From a checkpoint of a small transformer trained on Wikipedia: LayerNorm before each block.
MLP neurons of a small language model. Each row is named by its layer, matrix (down: output weights) and neuron, and shows model dimensions 64-159. Each number is 128 + 32 x the weight over its row's rms, rounded and kept within 0 to 255. Numbers have three digits each.
After each neuron's rows, "fires before" lists the tokens most often just after its 100 highest values on Wikipedia text that the model never trained on. A number after a token or word is its count.

L5.down685:104103101156147121217142122118129131105069177110130080089140163094157171130114133135142149080101055115117140190141112200129136148078141130105135199161174067081128142089176138195127137187195075099153084114140117160149104124127118168135138149102093129122147089127147112157124110133074148085
fires before: "States " 29, "States" 18, "of " 5, "Kingdom" 4

L6.down460:146111158156059122106131122086178156151144171143143131128192121141118133130137083153127163172099091136084134140134143107103136174099100152104136100131180114129153139127135128128134074098114120157054110085130121107143098113121135211092172115148113108135069159136101144177148114088156147088
fires before: "any " 12, "il" 10, "any" 10, "u" 8, "not " 7, "e " 5

L5.down531:134135139074176175125180135159090167096111134153165135094109094118130132109157135078177146115133115058172156162100128093061183165125186155099099139141166091183102134148131144110099161212101161130152096196110042141059136110118120152161143148100083147088116139068118115142106112127142119143
fires before: ", " 36, "." 9, "\n" 8, ". " 7, "–" 7

L10.down44:138088135129122142086138140080163163116124138115110086138140161145085045167117151126158105159142122102149144119156073147130103055088134080130176118146088174113130133155140135092104129136136111111138153124116189056066071112147177150102088159133102183121070155162123147122075156192172142105
fires before: "; " 67, "\n" 5

L11.down230:158148186138208171118116120133152188132107159130076126124167143106134098074157145106125134117079179165169168128128144102202124116148153127156025149129084113163111116147126149170124136137136162195107139162094098195142135111112139167181113095115149126144129182084112112103136134141065087154
fires before: ", " 38, ". " 22, "." 18, "-" 7

L10.down681:131147072148026151061118114181139090129083091106166152121100158170110090115133139120127133119107199121158127155102143093165119122126138132138159118068234118142225122098125143163146104113118122098141121122096109110095185195113121122139136113102170101143090133147136084125097122164108100111
fires before: "\n\n" 54, ": " 11

L3.down721:164139153096131099106119160122157122146121122165130072115122099111146125124116102111103158130139156152182170088140105143073178137111094146079139130090163103150087157116092129176096180158099125120181146089115124164210136071094138153203125117140151094137105113159124162160109169139187176106
fires before: "| " 38, "(" 22, "|" 8, "m " 4

L11.down474:122107144036132039068094099145170106124109116146161109066150136121126108142128066099168187116193141061111118188176146091138096116070152119114114133114068133145152099076141117119133157190131134141208186154137139117087130134148174071097085159116106123095111072131166143126123218143143207133
fires before: ": " 33, "(" 17, "^{" 9, "mi" 5

L2.down570:159158111124165163131100133103143122093140108117136117090107132155136164085105094113110167134171114104122080100108107143111147136126123074129171130071091131129124119098116170098141172094083133134151143130126044146113073088029124214106202155126143137080117158138101167117183156125131149148
fires before: ", " 33, "'" 11, ". " 8, "-" 5

L2.down434:126094107102124149123168135131149135153128186112112178103151064125117165143193138076138128089157122085147116166112172131169141116134200156127098106053140055162108112096170138112107126125099095127113085171159142131147123145007171157106112181087066194130072108153204129133139115104123178179
fires before: ", " 22, ". " 17, "." 16, "\n" 5, "). " 5, ")" 5

L8.down686:111108148134143140164135186159107122145073164132180124123076123129113135093123188132098141152123146106148138117144165086094084123120100137123060100079112172093138110145150115076095170097124166074117088145088096144148181118129084174155123141094152152099195110143125135096088126179090115162
fires before: "| " 48, ": " 24

L3.down223:107135153138152135180081179089117087151106116168124128134136142171134171093177131110121137120110146137099099128147102108113128150180197072133177132083143134099162113126117152158056139126068086171146126144092142179180102147103142162090169140127119173103089133090144131155153092109109131159
fires before: "\n" 46, "| " 5, "\n\n" 4, "|" 4, "ital " 4

L5.down248:130133110122145116197123206109147112134112156168068122119118118165164154113123133127161130115120074088089144158107122102141148155097159094157182129056157147134079066142168164097138194165132102099093139129124098185191092120135130106199128098153083114148126125085126170082140116111153090152
fires before: "| " 56, "|" 13

L8.down646:192130084083126043111131143091090096088133156120109125116130173104202130115158135084116097098154115101163150130134146162138144081128152163143156183164100133116145121122139149086139155176092119073110174122123097117126132160093132202160139165149112165080139085083139131149117098157140109135
fires before: "in " 19, "to " 18, "by " 14, "for " 7, "on " 5, "at " 4

L3.down271:080089162115142107193084138115129175136141134130153150112168136149114078153146082162141158157104184092145152105106093118116138152172144170115116156121106160079144101140109137108148110156075180144157136166094136141170167121039094172113130174116111137105082086125136116143104124134126111077
fires before: "| " 51, "|" 4

L8.down89:115137176175129138128169114101096156166155160166135117133162122112114079151160136155133164196109192126124120109108155180144145114119157081138122133101110088098089191106129073174102151174033144133133104151131103127153102131118150088150168206142083138150064168096123102128157100093045112175
fires before: "was " 33, "is " 32, "has " 7, "also " 4

L8.down738:109125159156124162113150191132130171128175136112111124140159126111082107125154095072107132106118173096171131125127094072149153154094088087092132109153099142196096117149110124147138117179094145059091095111143156131140155104108107109142118106106179172138070091126141087152152107137189114134
fires before: "\n" 54, "\n\n" 26, "\" " 8, "\n  " 5

L10.down133:158104125125179122118219132130156119045100152145137150139162145144079157117127077180186172115113085126144126119118117129097146096104127117100127156152123087138111081128107091138141044143136151141161099100096119162069095143100182097102102081071100182119149152105161119151163126140134171130
fires before: "the " 18, "a " 15, "to " 11, "his " 7

L6.down746:138101189139132148160168151167129108131060075142139114114171147186089129150135157136165095159151120099147105139087121112127140095094135143114159099138096149116156158172135168061142189178141072119161130130089124130135137104158122157110136111154106117144076140121125133169059126120123109127
fires before: "the " 37, "a " 13, "an " 5

L2.down613:109111126180140113161140187174098174066145111171108154106121074146148127149112156148178115090115092158168109130154097126112172140057201146138101136102114150107097069061132128195128140159129144076105091139115120093160116139106097109163142173104119143187125163080152068176118165126139132071
fires before: ", " 23, "\n" 15, ". " 13, "e " 9, "==" 8, "." 6

L6.down452:160147129090115098121115103106134130109169145098160117156195173117156108167146116120125122149073190138160158177116165160105078128147154111173080129117121085102034110146131115087125091123119152106117136116117096093132154155091132157221129212099147153140163072118173106093163200085133135116
fires before: "of " 16, "to " 9, "in " 9, "and " 9, "for " 8, "with " 6

L6.down369:152122136148182133151128152124137129126155135193137193154166089174119111121156087118151158132130176091178142119150131128105120132084123110100141174117128113118103096128134129109203134150066131114134110058132149132132124132084137144144112177054100112137114107129115126120119134091154118112
fires before: "\n" 42, "\n\n" 12, " " 12, "ed " 5

L3.down277:153100082118174148123164178096148185201129098105078159132138133088163111124173149113159100176162154111162146140134086145067121173109137153125099102085170154163085117103135089189148161146169171100165134128110111119100112064144117157136140121151167085132134151161105093123082119178129139161
fires before: "| " 31, "/ " 11, "m " 5, "|" 5, "(" 4, "on " 4

L9.down462:173096142073141189132154150168177117126144120118148090157183134124056099129097136150140080112114091112102111117104115113145123130067127168094166144116182088190148127122096153179139084112128093173118122112153140161126143124142199137101105086053189116130140144107146172105161219127174128116
fires before: "the " 14, "that " 11, "a " 9, "to " 7, "his " 5, "her " 4

L8.down427:145132166177121074121126146143145145112142139113051147111213115138159201136175149127111121063130145115118167122149154132155123118129092151093173158135100160167120134169119095165083088164080158087144163145163150106132056137056101166123124151078101119128093109172175128120122064164134113128
fires before: "\n" 79, "\n\n" 15

L10.down588:166133075140114110145173194086115122112142094216065111168153104131128143093178136109142156153116087104125179150128127129151131169104138130126164152138129136132100092103162110178147134112106176096094134160124146129150138116084100139167113157138148063167102176156091134134133132082138124120
fires before: "\n" 34, "\n\n" 18, "and " 5, "\n  " 4, "life" 4

L6.down27:076169159094116213099144113104141110090170123141142122079129190147096104107157111090075158163122175119047116141161142143100107138155101146127135125114095174159187136075180195123085111112195117166129188062137145122076109115153164180150119112143093071167124090181135151142165142132101112054
fires before: ": " 41, "ity" 5, "ity " 5, "\n" 4

L7.down5:141147147131114149088193104119153182075119164126130143094151109197154171110043138072140081136111099178155110085149193165093148056145120098086127135122098090113117099111117123152113079140126120126155144186158120096112159154131166060125061060107104122122127101154171126098127158123142189146
fires before: "the " 33, "a " 8, "o" 5, "he " 4

L3.down586:096156126104146131126149147110141181083086177082098131117112152151075159113148148150177119155118181046136123165163123127185119098165114090144088112122074165150144204139159174078136105108178166202134101150103142135093048082097134128136112112163135099087110072124145109119154148149155150105
fires before: "\n\n" 53, "of " 4

L11.down220:110126168126084187104151119138121110118149104044169074092090150137151131179120111116069173098135176130174124090165107149197066096159075126091122142140130092139121104204084141110136131090108167117101140130135123124088136095065152169121133148084101129112088073168106108123114136116136138107
fires before: "\n\n" 56, "\n" 16, "; " 5, ", " 5, "\" " 4

L7.down6:171150127164075114110180112120123098101137127134144090162162128102140102166117130140145158123112115110112129140081092088177167076142143079094160198105107171111084162144153210145121079103134107084074086107098132158164158134148104112108136134114169136194066137084107173087152163179111110174
fires before: "to " 34, "in " 8, "on " 7, "as " 4

L2.down698:149142144120132165116173142114133135150081148157117179155146108111149145148142139096096137200158158068150119109160119120145126172103200133146111104085120063111059126155177113131142132080152164142125093110124148135098119147118115143200179120150068178136055063117045115091110145118100131109
fires before: "- " 22, "In " 12, "The " 12, "He " 6, "===" 4

L5.down533:135062166130162088136094137152089136076095165132119173160138090122107185130135096129099149172153131122182117087097177133084114163111063132182135176167208115141136093102085181108152199085144142137140183134125122136121062121068161107143139201077167114098075119160072127160175139112115146113
fires before: "| " 28, "ated " 11, "ent " 5, "ently " 5, "anc" 5, "- " 5

L3.down228:112121134142162101162095149079097189135133093101159083145201079091143132201179112125168078111124072144177152098155193148112122176120136151079123191045123172110086124143142097095158174104178103102188146143145140122130166122096057146164151133134119085101139097185086141139114126123144130164
fires before: "| " 55, "|" 13, "/ " 9, "m " 4

L2.down360:132117097114145144134143123130190092104119099180128148110172101127086101148156099077181050084145160140071159150142090111147103173125181162123129083121151117164096070135138069130110135157127110059148139155132171169133078076107057133095210134181116130114112105124118154148107195112190108168
fires before: "| " 47, "ing " 14, "(" 13, "ten " 4

L12.down522:103128148152109107106183184096146148116100091147136081101194074093146103082118154140157181098135126086163096156079144087168121141080115103100119140107156144076150113218107096146101132156105108129159120095142162112147145085164084124163187133164098104123095121055136115094151082162101144150
fires before: ")" 31, "(" 10, "\n" 8, ") " 6, "an" 4, "^{" 4

L3.down402:160097150117135121123113137127176085103125144130147189121121149128090164082143183116113128152153163102186190123089128131122074144112124129096127167122092122110106095137136123064143145100076205076115156147144097129118146088092129184164144109116138133084121118069146165056137143131130121189
fires before: "\n" 40, "\n\n" 17, "| " 7

L2.down293:140104112074098134097161188133124117099131118183097201115111087091126150153175109118153119111166139097157148152099147117027169175099149116096096140116113131158098095090164146158101170157127132017138120171131128126178118103050155161156124143144100107105056167137183200069118105124134177150
fires before: ", " 28, "." 13, ") " 10, ")" 10, ". " 9, "–" 8

L6.down322:096110036116136166138131128090149140079096161125079148171103125185140154133174143116159198144178149173088159128099148127139141126151126145164072137060103148098109162165106125204174112197102178021086119127084139155170078112073119165092160135088125111117086101110124133166167145112142128113
fires before: "| " 62, "of " 4

L2.down595:138167128172156111189120128116092096142086166133173207111105100117094128153091122140079156142185071103182130145176135119148162162106100116165152133157166118126096105131115101141165149142126154151084126109106178113121093126141100129113168114110150110084108189099155114116161166116164187161
fires before: "\n" 33, "% " 15, "the " 9, "N " 7, "\n\n" 5, "Represent" 4

L5.down484:137123111087109152076114097162094151118104156085147148095154107077160141124154104090122164102153138145146109091164146104136155141131150039152136124126186153159126048163120151160149221121171124131089134161135153148162165104076141122111114128124118133107143101096103123147111117161179158121
fires before: "- " 88

L9.down183:097124141119089108154133104131157137080125112119113172179162145077145153116126083139101114189118117095124120155123113173131080157123103122150121134164146110128093117102121168155088169128182117147127164114089138117081121139113115096161114151157150116099123109107119107189149105064126094104
fires before: "- " 58, "ital " 5, "| " 4, "ic" 4

L2.down270:154130155134154135147096151095115158200137125198110118090174065141094137147121081063138125090117102079148205094122137126093153094090146113142123147112125124146089105147133132134086157172154122083148106138181203128126148062072127175232163140161104108154122154135112156084084184103214115121
fires before: "\n" 32, "| " 25, "\n\n" 14, "|" 5

L11.down732:183109115089103158106167121127099161163135084125176107095140146102122134135168096140138132095086153140096081170109114151160170117083123094111144092137067137152115125139158127150121121177095171116141120160160050110210035151138152207158170144174109142151101115144190117138178087108104148123
fires before: "was " 29, "is " 27, "has " 6

L5.down85:179138123130094154116095213091136119127087114136107184123153117146092134116146094127138130129177132087163159092113166094156145124101113139122152188141103129132133137182162095122143135152110126102103071170092176113087119141080120168132150156135112156130068185157125099115123124150137134168
fires before: "\n" 76, "\n\n" 23

L2.down528:137128106128112112110146174106206203136067148124139123116084108138121155099146121133128081161094093105157128107129141149078098173134141087126103165064185046128118078135153154124164134138138106120131106110143122138193069107075092223161126162148127114125108152122123153103116109132125100146
fires before: "any " 13, "any" 10, "il" 9, "u" 8, "os" 6, "ond" 6

L11.down148:081128124193148174155080152124093068161139170100135150110135118133091180151174128135157106151138122138133163070097101137107116114138072133116111166118183076116109124141149124130165157119109123181191111130155101089078114108150122148171130104077107139085173103159145142186113148162139137098
fires before: "', " 18, "'" 16, "-" 6, "–" 5, "; " 4, "," 4

L6.down176:089111114067134163059075118105105161139039166106106099158121069171086125123111178135185190089099113059114089163090140187195064111078080122097149176106119121111155182142195106134144128149106098128158137115113129120116094126143154133154158157155094148140136096086122129081139217144122163118
fires before: "| " 22, "|" 18, "\n" 13, "\n\n" 9, "(" 8, ": " 4

L5.down763:128108163112140153142094136115125136074124125177150127127123102071108177154174091160118110133130117117120107170135124095186133140139140057179109146114118128178113078124089129097170157103179115117094103192144080129108117140110204122078108165145110160127133108135108160146148137095097152142
fires before: "- " 83

L10.down200:161150139113129139112122131138125159171144187079182056087144090120099080088128103069182135129113175032123170148155187160124159128134124109040101093118156099150097134146083148109107148149149149172065166129161114088094141159126103115113168123098118205112104040126088170176156110105157139131
fires before: ", " 20, "\n" 16, ". " 11, "| " 7, "s " 4

L2.down590:178146142111136179109137167091136142101096106163146163083116110134116147159147128177135149085159154118170175147123140130076161074140148153090143099084067121146113146127121155141168170122049089091187122168098118134115095112068120141149147163112060130103094131161154132133090110130146136226
fires before: ", " 21, ")" 13, "–" 10, "." 9, ". " 8, ": " 7

L7.down286:082093158138150203147131164083149166141049206093143138097160093153139116115139171131180146112168149060166125084170148077146081116091154139108121130115101143148080147138075135093175134154107131132191162142130142099096142121059135130118137186089086213113061111156099138085102128141149167073
fires before: "\n" 38, "; " 21, "." 11, "', " 5

L7.down282:080126156132177056150063200145154092120014116172167132087133155163166162133125157129203150072174092112142136180116148116169110139134112150155096160131103145121140157128160101125082153102068092106140146091118122148136111115127119102208103119118095145136156123130132128111111159149135089183
fires before: "| " 65, "|" 33

L11.down403:147160152101115166135128113158117064171138101123122093074122161141123120168067129136179160109134110106145152206152103124138148133096078135097121127207146173156099140131101057147130131132083096150141136170126135151084097151119148080171150083105098118092140111105122129111154215149142145141
fires before: "(" 22, "- " 13, "s " 7, "mi " 6, "y" 4, "mi" 4

L3.down706:169143147062101128097161062088101027099128104104122133128088178129154106127175130113078118137135138101068131153161139131122117090168081153115163105156117144130175179084200119137128135138151139126074098134118100133079141220165122126058127105157139097135119071115156100097159158043124082168
fires before: ": " 54, "w" 6, "\n" 5, "| " 5, "a" 4, "also " 4

L5.down212:117117118132123181089186149162132154114113153150142125068141097122131115193192158114153157130155149131122078112110145188119152044149165120127102146046061152125099090136118136158141064170116147122106121139104198161166063088152102140089157164167102098122110148148115096123112152126129141154
fires before: ", " 34, ". " 15, "." 11, ": " 6, "\n" 4

L9.down730:117126122137152195121167134121136165144094168141099105131064092168136148049117147104088181164125142119152148127163106134067098123082090135117102094155053128162099120138160102129214155160110152159165131104095122169161134112154086107178117156145124156171142173161032144116174128079153173111
fires before: "- " 51, "ence " 7, "ac" 4

L5.down647:129137082146191078132171164121128134097104087165086194110084120196162180092077162147183128132153160091151115160130156149172150126108136098142069126060112185129117119111168142159126133150117145133077102120068126114151124089062118136131171137143096155160099166080130071115177153152152168141
fires before: "\n\n" 45, "| " 25, "|" 19

L2.down600:124123186140161105173048125137163161147108208093108172134179111155092183096146154118148128104148118086138145133061131183157092181088147103111108138109107097092104114076117125140137164135053124170136088140133137089130103137057154151150145138134112177119108103127181109107151124112116144141
fires before: ", " 39, ". " 8, "'" 8, ": " 7, "." 5, "-" 4

L5.down649:111166128075154141116165146117132176129124150148107105113125128130131144139119137154185141095116184089149152119150152131155116061164118078091115078074104179136072192116176157154136090153106151125137112166131104143113110118115156178107159157118070118091109117115190099091155164147175121165
fires before: "\n\n" 53, "C" 13

L9.down736:099124114112134194151082156112117104138133073087103116154144089111097095118173131113115065138114147131172110123167151118109124079125185122136088075098163101129109165154118163159113133172085097150117079170156115112140127103131140165080177135090158125045178169076170101136160147179159104124
fires before: "| " 50, "|" 12, "(" 5, "ing " 4

L10.down390:206119158100127082133157133195170128100113156121149119111147183094133126143106082188168107108119096132118089104102172133105094039118099067097102188145147092121097126169091107148202089118086116099138130137104145157106166170179142134101140134077125139116124102128144110145151187088140129122
fires before: "to " 19, "in " 9, "as " 7, "on " 7, "from " 7, "a " 6

L9.down230:182122171114156095093168214148161104202136082119139177134130091168181146112118049089178135149131138132188135117143077143113138137042121129077175183077171099136089092149175143104110148144123075116150158116123165175151086142114165130114134080155101073091113099119143137076146100090146132155
fires before: "\n\n" 56, "\n" 22

L10.down394:100124117100132124161072104120129106125152162169135056163126129139179129143134115087088172095067125102071140116104135077101101135105115083137095137137143097193140072159088126158155114126100145130124169066146131161088142142115080128146117177101113120138181132148096137105179148118104098133
fires before: "\"" 26, "\n" 13, "\n\n" 7, "3" 5, "(" 5, "| " 4

L10.down492:066147147148128124110081191126074132064152123106152127120152114147123082142141195169144149131119126142152144131112135102136145145133152112163081097146158088110153106130184106155170102151159073106194132083117163089087105109077147135172139099143137103133106100112094153134140107118128131149
fires before: "- " 30, "Go" 12, "\n" 9, ", " 7, "Represent" 4, ": " 4

L12.down629:101163072146157164092210154094108144160154173162120139133140146094160142096112111105075130117099101110096135105105112149101168119114145053119142176100153131158131143135106130073105122108098091120129101144106117199131131077172127073113063141140161104184159143118131113166137137047066192112
fires before: "a" 23, "a " 15, "an " 12

L11.down433:142129104096077162126134141094148173117168135175125140114102164088128148135147127170115133107109150084111159157090149102139102142105132175127154126118104191087120113132110091118176088143143166092098139119104083120188096135189081093152113182128176098188111133094106075119172167114121132135
fires before: "in " 26, "and " 8, "at " 6, "on " 6, "==" 5, "(" 4

L2.down674:140115150142113174149129120090141123090146179137161108095180065137148100094153085123127120101133127122130097158154123130183097088150249091115111180094145137162090109100114109155174144167129119143087084142155082118106151110022196140132113117118111112134082158133066116142167154090144147154
fires before: "- " 75

L3.down489:159100079162172120152151151078137149112081190117118140114171099118154135102143078138118135078147131129129172093130175138128150155083192145102130104071181093081111112080112141148137125158136157117184168119069077081147100116119152142106150146132147113111125145076139105184163144161104136087
fires before: "| " 48, "ther " 5

L7.down606:132130164147123163129118145157141190151101127159104089100096097102097080101141139095141193174088110201177127091097132122075150118166094091077135206109127093133074129194139130163088180155139078169141091155136128086129123161177167122118196074147071179074084132159098098130128162118145193097
fires before: "to " 20, "by " 18, "as " 7, "for " 6, "in " 4, "a " 4

L8.down142:123094164100104147110155091136076116151132140123149141143133082156133100114119179165126167093096131150130127183127118143097147146125103140155095087074135136112131123119149039146128128103150177082096124115162083104156082169124087213167148186159097152159118124131153109122154129108083081105
fires before: "was " 18, "is " 16, "of " 15, "in " 4, "has " 4

L12.down642:158128123131153083100178157124102107156155078143069104125142117158181185104141118150126192143128136042145154128133093121162098140047072136089150138097108121109143148185129109115140126198066122127146137159106159168136157121109167082117121182137104108137101119145109076084135108133137157081
fires before: "\n" 58, "\n\n" 38

L7.down157:137103133080034150182170132086070107066123134169180109124122183096104070180129093103120155115119190101136123141098120105150119128130112135160147165169173173162109152121206098186164139159128108128119167166130093100130077118141156127132148116142074131161113139168102118122105137035106137106
fires before: ": " 45, "^{" 7, "| " 7, "\n" 7, "ers" 4

L3.down359:184097147032060117174144050125160099170121130120145142076135150137134148103115140040099092125157149119083155178099126171170201086168134079106144149151169168148111158123117082138165131121163089098167085124153120126105136164077044132090106136165109102112094074152115159114190175134154149141
fires before: ": " 23, "\n" 17, ", " 13, ". " 7, "of " 4

L6.down250:160122146186129180162116165114089122143130129123095137133152094153111124112154110107122116101143144111160114127205079128138147120062124148104097140108116140105172127155149105131160100171079122109131156152110191080114095071104169219097096135107116202109064162139139116099124116151139147093
fires before: "\n" 83, "\n\n" 17

L5.down318:108144138098137124089115084156115141154109144113112136093153111121133155156119071117155138117076139104179074180140153104116124085091188059131118160128122076222162085164086114125179125088139106109177182165153150124128152114117119104081084131179164122156145169108128150131102081123119133124
fires before: "- " 96

L10.down458:119140152161195144187128078099119185099144161111139095117156078120116093092113075148157167171145151178114119171134108132154173096129149147096102085134118176156085129160150143077137066164059159092118120162176120068148140121111097130138188172183122174121089151127145125112132133125131130158
fires before: "is " 23, "was " 18, "has " 6, "(" 5, "of " 4

L7.down86:153152180075148107159144115147150132207115111132164064155130166081086094114136144112165085171110118138132140197111112114111138158120114167106121196093182137143110086170137140184094102109191136159135100152079122109093150153116123140121146077123063120152089139152114134071086167140125091148
fires before: "that " 36, "to " 11, "the " 8, "a " 6, "he " 4

L9.down699:123108127149140138087113189154121172121113160170117105126224163155135125173109158122114182118088114139119153126150119032148087116115067129113158158165122116214142142165142072150166147132068129122078111121132155118102127115076120156131088161092143178150121116147098131154158092092139092118
fires before: "\n" 63, "\n\n" 9, "\" " 7, "\n  " 6

L11.down458:082073165128120146123118141110167168102081139162136136094110160080140189078075146117162146180135130113186172142081163136150133099126137185080087163158178138108073087131152081154153135153057124145140101117150086120066117117115118180173140174069127114111127099133091094099161120135173102157
fires before: ") " 26, "; " 6, "-" 6, "C" 5, "P" 5, "M" 4

L2.down612:142111132096159108191103151105186165171134147184138137131111106171165123135120147123096184142161150106128101113098109131099115135108149068129087160082096083138149092081116136138134152143114107115154164102135094148193074159112100166116185159149145083057101117103149133130176139117107083058
fires before: "| " 46, "al " 9, "ing " 8

L6.down220:108206173113156216121218145165098098108107102114120095102161140147085192157116151154054076134075141143080160169173137093177144132121099139181089106123063182131164116131096109121151103142103096146134107173098107063070063109155138089129133144123131152135129123113143137030113138043159079137
fires before: ": " 59, "\n" 7

L2.down305:137129198209071123125134151151110098130117145130177102160098178103080136112147135150139130163096109095159099155175127080160152137124161157114100149105113149105154175166150197110149051133160157191133136127116124126141171139102127150116142097158157149133131100055111084084125103147136120134
fires before: "in " 19, "by " 15, "a " 7, "on " 6, "to " 4

L6.down305:114124146171111150093157115138093117073106101106145099115170147154136136136135151148104132128127089108145112105152099056088143116154117150120175183116101156118150197153096129121115137115149111142147152112109113101158150151168145147104106104083152097122112062117103168119127180125087091130
fires before: "to " 27, "in " 12, "on " 11, "as " 7, "the " 4

L6.down731:147117095099167102086089175106155076131051149175132147075135152100118158054091155162182159075163141085182145170100126126181122142097141117155159147068157106128145178136155133169095137142035148095108139179171099114161137154086112177127113153122057121065148163108107150123120128124094166135
fires before: "| " 86, "|" 12

L9.down587:142123095153134121128140163127134164133072139138133153091182123132183140147105111142112118136165113117122107148105079131120079137125127166085133119139152135106129100073112178139101179161105089174157171069103099074152122106097086162112222161155107121161112180094084123120180127132187118191
fires before: ", " 22, ". " 21, "ed " 9, "." 8, "ed" 5, "ing " 5

L11.down133:112104086104058181142193158159136184120100136101125073150088155106087115150072154140138079113120108140111102129127154126143152085123082158152156107214153105100104170166142143105129143122122102178152097091088180186114130125124076095142077148097132124106099147136154113076127168063113189073
fires before: "a " 17, "an " 13, "an" 9, "y " 7, "ani " 5, ")" 4

L2.down96:164148155133119079153135177105166095083141123085098097100141102181143150117174125133159102165137139071138171144160107092164103125118198070153073111090154084110106060202103125099103176145107160156055142094146096105156078074050113158133165100119077169114090137104106193107136170168123110174
fires before: "| " 35, "to " 12, "|" 9, "ment " 4

L2.down276:122127100091137086143098167131154120143076125109129178073090116175138094119143113141142125166148108101127164068097075096120142151110154138097146179115197186159097111175138166075141150122129085141100119086169111150160080047094113200153179125131113114081081142165106221115096144149093138127
fires before: "| " 72, "|" 6

L11.down487:174169111137094130142089158126135187132134106103113136095070113107113132152137143179161083159143095157127145135122096072135140148084131177081076141152097128178134138150134157205128184238125149156116149129118130067122121135181127145122128110155097160145177137096102155108092186117120112133
fires before: "ed " 40, "ing " 10, "e " 5

L7.down347:099036102100180138145159149134115155119093157142186121105134126124112100135112169177161157071107103125172103135158103184113130212071132101152092177148142096151107151120104113178154114142117068149164066134135167110114169107101170206122119185110076104125068113127125140160097126092107150145
fires before: "States " 27, "States" 18, "cens" 5, "Kingdom" 4

L8.down45:150115157102133164135177125125128171124103194136138089173204131157186143133198054147113112147073140121116115124165126129192135098080164142126110076122153113149088136124145075119118125124116113109156152093110112159202088108150153120117137165094125157150061105115114121109164108122142091130
fires before: "| " 81, "- " 11

L5.down466:120157188132094121146151130092136084151105150161161133101116068175059102118121162086145141158153110104110149163108162110143097109123170139145182180125206155118152082159120156103124138145066122095111157109080165105138149125108098097197146122136116111131135100100124144096153138171171062162
fires before: "| " 57, "D" 4, "us " 4

L8.down204:056115129123131090147124101187088103088091122128126146111096142132134121089126142151199147105156050161139124072118174142106146149146133101183162152178141088123091124121148109124133094126148135133063110027126103155112156145103132149119143128128128090174086158200119155142108160147132179191
fires before: "\n" 43, ": " 19, "e" 9, "==" 8

L8.down370:116092155133136152142170137124120076141114061082130138107143117152110125085125137095154137157110185135137134108135143148088119133154154156048119119119200119106165165145120113097137197147076099149182134129118164184125143101116089128124103109108103112126068115143143137141102121132196121085
fires before: "the " 43, "a " 7, "an " 6

L9.down334:155124106110101075167087145140122155146133101125109102111133150056133135182147159162142122182122188096172110154159133103104168145100116132138132099104094086106093090143115114098144145156129161117161173115122094143126145137126084225084070149081111180117128176134140108181137085152116143085
fires before: "and " 14, "of " 13, "in " 8, "by " 8, "with " 5, "on " 4

L6.down629:107202138111095217160131055179169105132154075106154134093091111165128124182138118185075117123130107116133137121150099065152129115108111146108169119126131182134112193106160110106140123139121168087152094143165133114060126119153188127113137147193138098131119178137111142123156119077081083083
fires before: ": " 48, "Go" 14, "±" 7, "(" 6, "\n" 4